Part of a small language model's weights: LayerNorm before each block.
MLP neurons of a small language model. Each row is named by its layer, matrix (up: input weights) and neuron, and shows model dimensions 32-159. Each number is 128 + 24 x the weight over its row's rms, rounded and kept within 0 to 255.
After each neuron's rows, "fires on" lists the tokens most often at its 100 highest values on Wikipedia text that the model never trained on. A number after a token or word is its count.

L3.up329 [130 153 161 148 140 121 128 120 125 168 123 117 134 117 177 150 117 158 140 126  93 113 138 129 142 148  95 118 113 184 106  91 109 103 146 110 118 147 138 117 136 123 101  74 116 131 133 125  93  89 107  94  93 172 121 149 126 149  62 163 152 110  90 124 134 133 158 147  99 135 134  92 140 180 159 151 117  98 127 140 105 111 171 141 110 131 128 157 138 105 186 110 163 123  95 130 122 102 126 127 137 148 147 126 123 106 140 145 119 148 173 100 129 154 120 117 174 133 153 134 153 125 116 142  91 142 127 113]
fires on: ":" 28, "s" 10, " died" 9, " med" 7, " days" 5, " in" 4

L2.up369 [ 98 180 135 123 118 105 120 123 155  72 150 123 115 135 128 152 169 114 105 154 104 132 103 131 123 122 148  64 108 145 130 138 104  93  95 142 133 137 127  80 118 107 143 132 124 133 148 143 127 107 163 158 138 125 121 114 164 125 111 114  94  94 170  98 125  92 111 145 131 179 123 122  99 100 101 118 126 120 122 163  51 124 161 152 146 165 158 103 166 141 123 159  95 139 129 116 167 105  92  86 159 187 139  99 145 126 102 156 125 122 134 114 147 115 130 172 124 141 131 145 122 155 108 167  86 158 104 146]
fires on: " of" 61, " with" 20, " to" 8, "-" 5

L2.up616 [ 99 128 144 103 131 139 109  95 155 125 113 124 134 148 156 128 155 104 109 117 131 122  98  96 126  79 170 121 145 115 115 146 108 146 125 175 114 104 163 134 115 164 129 123  83 135  77 117 125 140 178 138 148 106 127 118 139 163 131 145 175 121 107 155 143 138 135 109 125 129 128 131  99 136  83 142 104  96 115  97 128 163  79 142 115 159 122 115 128 164 163 150 161 128 162 116 125 169  97 116 139 159 175 107 108  97 140 109 149 144 106 145 152 135 105 152 133 157 153 160 104 119 136 159 144 209 155 146]
fires on: " |" 31, " along" 15, " of" 12, "\"" 12, "2007" 5, " Succeeded" 4

L3.up249 [ 92 139 140 128 109 147 102 143 163 118  89 124 145 140 164 121 168 134 184 106  76 123  50 144 141 114 154 150 106 135 135  98 107  93 140 146 132 130 104 127 145 127 139 161 112 170 106 126 153 114 166 166  98 117 128 120 116 146 100 166 163 114 138 132 146 138 135 109 131 121 131 111  84 114 113 142 147 102 140 129  68 107 103 132 150 203 138 146 154 137 138 145 152 123 128 105 147 120 134 107 166 121 152 140 123 132 166 139 110 115 121  93 129 181 111 124 121 122 101 132 133 128 132  98  93 146 110 140]
fires on: " to" 66, " of" 20, "\"" 5, "'" 5, "’" 4

L2.up184 [127 118 141 131 143 108 119 106 144 117 114 137  82 127 114 131 130 144 143 147 123 159 133 126 133 100  96 105 106 114  99 155 107 125 110 197 129 108 113  96 147 110 139  98 116 108 120 137 123 122 146 137 157  89 128 107 164 138 141 124 119 110 126 115 163  97 135 185 146 146 137  93 106 130 101 144  89  98 119 170  97 178 158 106 153 142 145 135 119 143 124 125 104 120 125 101 124 117 126  66 107 124 170 116 131 122 173 119 152 182 149 126  87 105 150 121 110 136 169 161 126 129  83 151 116 155 156 131]
fires on: " a" 22, " su" 10, " %" 9, " graph" 7, " government" 5, "," 5

L3.up264 [115  99 142 153 137 124 152  90  63 134 100 143 155 140 141  92 133 148 136 100 154  84 113  79 144 165 125  86 124 130 149 114 120 112 114 138  86 124 177 104 133 110 146 168 104 168  91 109 137 129 120 179 120  75 129 101  96 100 150  98 120 152 152 137 163 138 113 103 146 157 114 153 143  92  98 142 120 100 126 159 132 122 157 142 145 175 117 129 114 148 109 136 106 137 159 136 152 130  91  98 116  85 133 112 116 120 168 148 133 151 135 137 129  99 130 136  58 142 132 162 138 103 144 154 151 118 175 114]
fires on: " not" 22, " &" 13, " of" 10, " and" 7, " would" 5

L3.up737 [119 140 120 158 134 115 108 125 173 112 179 137 176 152 187 129 127 123 142 137  91 112 126 113 167 118 128 112  80 138 134  96 117 137 123 114 111 112 120 121 103 137 146 138 102 128 119 133 147 127 112 110 117  99  90  98 127 155 149 141 161 139 100 138  90 133 114 158  67 122 123 123  95 128 130 120  99 130 102 161  92 166 110 122 120 147 125 116 145 122 129 123 106  90 127  85 101  91 137  96 125 121 108 132 106 126 164 122 118 107 158  88 140 134 131 134  89 137 151  97 158 123 114 164 103 133 196 148]
fires on: " May" 15, " July" 14, " August" 14, " January" 13, " June" 9

L2.up228 [114 136 118 129 127 147 152  95 137 159 144 103 169 150 117 136 134 131 112  90  82 201 142  84  93  76 165 126 157 123 116 118 136 130 106 124 157 138 173  86 105 141 150  69  67 139 127 141 150  92 139 146 142 113 135 108 131  87 167 151 152 106 119 134 124 123 112 121 114 159 102 124 103 136 147  91  84 166 100 151 137 132 160 140 170 150 139 155 115 138 113 136 122 118 141 125 121 162 150 102  75 141 124 126 132 182 101 132  86 107 147  84 110 145 173 112 121 147 100 159 118 125  94 138 159 136  97 172]
fires on: "est" 16, " NA" 11, " High" 9, "ank" 6, " ro" 6, "rec" 5

L7.up545 [120 136 141 148 122 137 126 150 135 142 139  90 156 137 138 137 168 114 127 105 149 118 101 147 128 130  98  87 150 119 135 132 122 132 121 147 131 135  88 128 138 104 107 144 155 149 139 122 157  95 153 115 156 168 132 113 107 114 134 116  73 139 121 170 158 116 136 101 141 106 130 129 131 150 116 124 117 121 123 157 115 127 125  92 147 126 102 175 173 113  93 171  83 169  96 143 171  92 133  91 123 108 159 116 101 174  82 146 159 149 102 117 159 131 125 151 161 160 164 122 119  78  91 126 127 110 140 127]
fires on: " and" 53, "-" 27, " al" 5, " &" 4

L3.up701 [127 128 116 138 113 125  88  84 113 132 118 110  85 104 149 134 127 171 148 149 117 131  91  79 122 123 103 123 183 147 134 143 118 125 151 150 147 177 131 110 144 134 115 164 128 153  93 125 117  97 113 131 173  97 150 132  98  75 137 117 115 143 115 163 145 132 170  94 100 123 125  98 129 138  56  99 115 132 151 153 138 157 114 116 143 143 132 125 107 138 123 135 116 115 125 162 155  99 125 110 103 140 155 142 108 114 141  96 114 115 118 142 182 114 129 140 115 138 141 100 141 135 116 149 139 171 105 145]
fires on: " a" 25, " only" 8, " generally" 7, " because" 7, " 3" 6, " not" 5

L2.up435 [105 114 149 124 113 121  89  74  85 105 150  94 164 135 158 143 122 170 186 146 177 136  77 118 100 163 107 142 142 162 105 140 103 116  96 171  99 139 134 121 107 136 128 164 135 126 126 122 100 147 135 126 114 108 173 146 102  93 121 108 192 141 150 128 156 134 146 156 118 128 130  89 125 123  95 132 136 136 157 138 126  91 107 119 133 146 117 127 119 157 140 149 110 139 127 158 134 112  80 100 109 126 122  93 156 120 119 113 182 157  97 122  86 104  91 158 143 156 148 157 112 105 135 139 105 186 139  92]
fires on: " comp" 20, " Comp" 16, " app" 10, " career" 7, " App" 5, " is" 5

L7.up229 [139 133 152 115 125 109 114 126 187 138 118 141 118 139 172 119 133 169 166 132 127 141 135 152 137 135 148  91 127 142  96 149 123 127 140 183  96 151 143 129 135  98 159 150 142 140 156 103 142 119 143 110  96 133 113 101 130 104 153 106 126 142 136 115 140 114 142 133  83 115 109 106 169 113 155 115  90 178  97 137 119 120 117  98 155 159 130 141  88 106 115 136 124 134 105 119 111 143 114 110 119 155 141 112 121  91 167  74 188 118 161 133 161 145 118  88 124 167  96 144 138 111 132 134 124 188 140 140]
fires on: "," 33, "." 9, " in" 8, " disp" 7, " at" 6, " on" 5

L7.up428 [108 128 147 103 153 167 112 152 163 133 106 113 136 164 111 122 122 174 114 146 134 125 104 108 122 105 132 100 143 115 106 109 102 156 112 142 170 191 100 110 110 156 174 141 116 135 127 116  99 103 124 101 106 160 124 102 141 131 121 133 116 141 138 111 125 115 143 152 101 119 148 138 149 170 136 127 142 121 143 123 150 138  80 109 126 173 155  77 144  89 152 164 155 125 138 126 155 136 134  94 100 133 167  91 118 132 136 138 135 133 168 132 113  93 110 134 147 141 127 107 144 142 127 167 139 127 149 109]
fires on: " was" 18, "-" 14, " is" 13, "–" 12, "," 10, " co" 5

L3.up347 [133 107  96 134 137 161 139 140 123 190 157 117 118 130 115 142 153 183 111 114  99 101  99 118 164 158  91  98 137 149 168  76 130 113 127 155 162 173 126 115 108 120 103 128 136 101 152  63 152  83 152 129 126 127  79 127 157 120 124 174 127 143 151 130 122 112 136 162  76 124 132 107 126 107 103  90 150 124 137 127 134 131 157 138  95 142 100 149 144 126 109 136 155 150  86 100 117 118 124 103  80 159 155 138 117  81 132 127 105 168 172 121 190  95 102 109 101 171 136 123 113 113 141 127 118 150 124 124]
fires on: "." 38, " from" 20, "\n\n" 12, " the" 6, " 30" 4

L2.up260 [111 105 150 103 130 125 144 119 102 136 155 116 141 110 113 111 144 137 107 124 127 168  96 123 187 127  86 108 167 129 166 115 116 108 156  98 136 126 154 129 117 154 117 132 173  98 111 119 134 148 116 163  92 108 109 115 120 102 143 115 143 153 136 137 181 158 105 117 168 134 115 101 160 133 159 146 103 138 162 127 103  98 150 124  92 150 118 119 181 157 144 128 118 106 122 135 138 159  92 128  97 159 129  94 144  70 146 109 144 131 120 145 185 163 111 108 126 141 130 130 128 155 165 112 119 155  99  89]
fires on: "s" 48, "es" 11, "ue" 9, "ics" 6, "ies" 5

L7.up681 [ 97 118 138 110 122 159 123 130  99 157  90 132 163 191 122 105 137 134 125  81 119 104  92 164 133 130  91 133 147 115 148 101 116 125 137 162 156 109 109 128  96  86 122 170 118 197 152 155 124 126 115 135 140 122 120 111  83 143  95 144 112 112 137 155 165 123 144 128 131 144 123 127 139  94 157  82 159 119 106 120 149  78 145 145 115 193 125 149 147 149 103 148 102 155 108 166 126 135 143 106 181 156 137  81 109 138 133 106 113 120 118 129 147 113 146 132 109 170 197 135 113 100  88 131 113 146 132  94]
fires on: " and" 28, " from" 11, " –" 10, " in" 9, " at" 5, " &" 4

L2.up220 [131 115 147 136 120 169  93 127 164 170 107  68 120 160 126 146 132 175 124 127 119 146 123  88 142 109 135 122 177 122 153 105 104 111 168 121 132 146 124 121 122 152 115  94 130 174 115 144 114  62 129 128 132 155 119 104  89 141 138 116 129 135  92 153 128 162 129 111 126  92 134 139 183 143 182 121 126 103  73 128 142 137 161 101 132 108 145 157 136 134 147 147 105 111 112 135 134 127 142 113 111  90 126 160  92  87 100 126 124 134 161  92 144 157 110 135 151 138 122 151  95 160  61 101 117 146 110 150]
fires on: "m" 15, "s" 15, " days" 10, " k" 9, " mm" 7, "men" 7

L3.up498 [136 115 131 145 119 131 129 116 128 177 130 123 126 104 171  83 137 152 122  60 166 132 142 165 138  96 157 140 116 168  94 129 108 103 104 154  97 121 158 167  88 117  99 148 121 172 123 103 123 140 105 131 163 103 174 123  98 139 127 130 130 161  97 125 130 148 159 166 138 104 145 127 154 132 146 149 114 104  95 112 141 136 139 105 128 107 133  63 102 142 140 149  99 117 112 113 117 130 119 138 132 163  87 118 114 109 111 112 136 145 126 138 143 164 148 113 178 117 107 146 129 134 112 170 149 152 147 129]
fires on: "," 31, "." 13, ":" 12, "ury" 8

L3.up225 [ 93 122 138 131 140 132 116 130 177 114 136 127 156 151 109 177 122 174  91 154 104  91  61 124 109 131 122 119 142 134 137 133 116  94 131 127 150 100 135 114 123 144 189 149 111 144 107  97 144  84 105 142  97 127 125 141 141 102 149 120 140 121 130 152 142 131 117 127 191 129 121 133 115 124 117 107 122 131 129 149 140 153  82 126 153 128 158 119 176 128 151 151 138 104 112  98 130 135 108 117 135 161 166 148 150 103 147 100 111 115 162 104 157 106 156 135 125 144 172 140 137 199 187 141 131 147 156 154]
fires on: " of" 14, " number" 13, " year" 11, " season" 9, " years" 8, " seasons" 6

L2.up729 [120  91 159 125 147 129  76  90 128 145 131 157 126 107 204 105 119 177 164 130 141 121 152 107 108 120 105 127 141 109 110 116  99 181 166 131 124 125 161  64  80 117 187 129 103 120 123 106 105 117 162  96 145 130 165 118 137 107 128 137 153 158 152 125 110 136 141 104 154 146 128 108  81 128 110 158 110 126 134 153 149  75 118 148 139 128 105 114 120 137 136 128 148 133 125 113 118 137 150 113  77 121 117 150 107 147 165 101 151 148  91 134 115 103 102  97 150 144 116 147 153 123 157 133 133 132 141 138]
fires on: "," 46, " or" 7, " open" 4, " owned" 4

L2.up88 [138 151 141  97 134 145 146 100 133 151 131 138 111 106 127 159 142 126 136 146  85 146 128 160 160 157 142 122 143 132 167  91 109 105 161 147 101 106 133 166 119 145  92 115 133 150 130  98 106 142 131 167 154 131 140  99 111 160  98 103  91 103 159 111 166 130  93 159 136 113 115 150 134 135 146 143 165 122 161  88 100 126 129  73 107 137 164 133 128 134 120 138 125 132  88 151 123  88 141 114 151 189 149  95 126 140 133 123 161 135 125 138 143 132 116  80 153 129 131 108 141  92 132 105  85 162 123 103]
fires on: "s" 36, "cing" 8, "ert" 8, "ves" 7, "up" 6, "es" 6

L3.up364 [127 136 156 125 122 107 114  72 124 107 135 143 115 138 163 106 137 129 147 130 141 110 140 156 130 103 120 138 110 179 139 145 102  88 131 155  70 129 125 133  88 128 135  97  93  85 136  99 111 114 116 132 149 114 160  98 131 112 133 109 146 163 123 136 107  84 153 135 132 105 117 112 145 112 133 130 107  98 100 116 151 153 134 118 148 123 118 104  89 137 154 115 146 147 116 138 116 141  99 117  96 107 111 137 119 139 167 127 193 155 125 124 140 103 171 138 160 167 111 133 138 163 118 202 141 153 177 156]
fires on: "," 64, "History" 6, "H" 6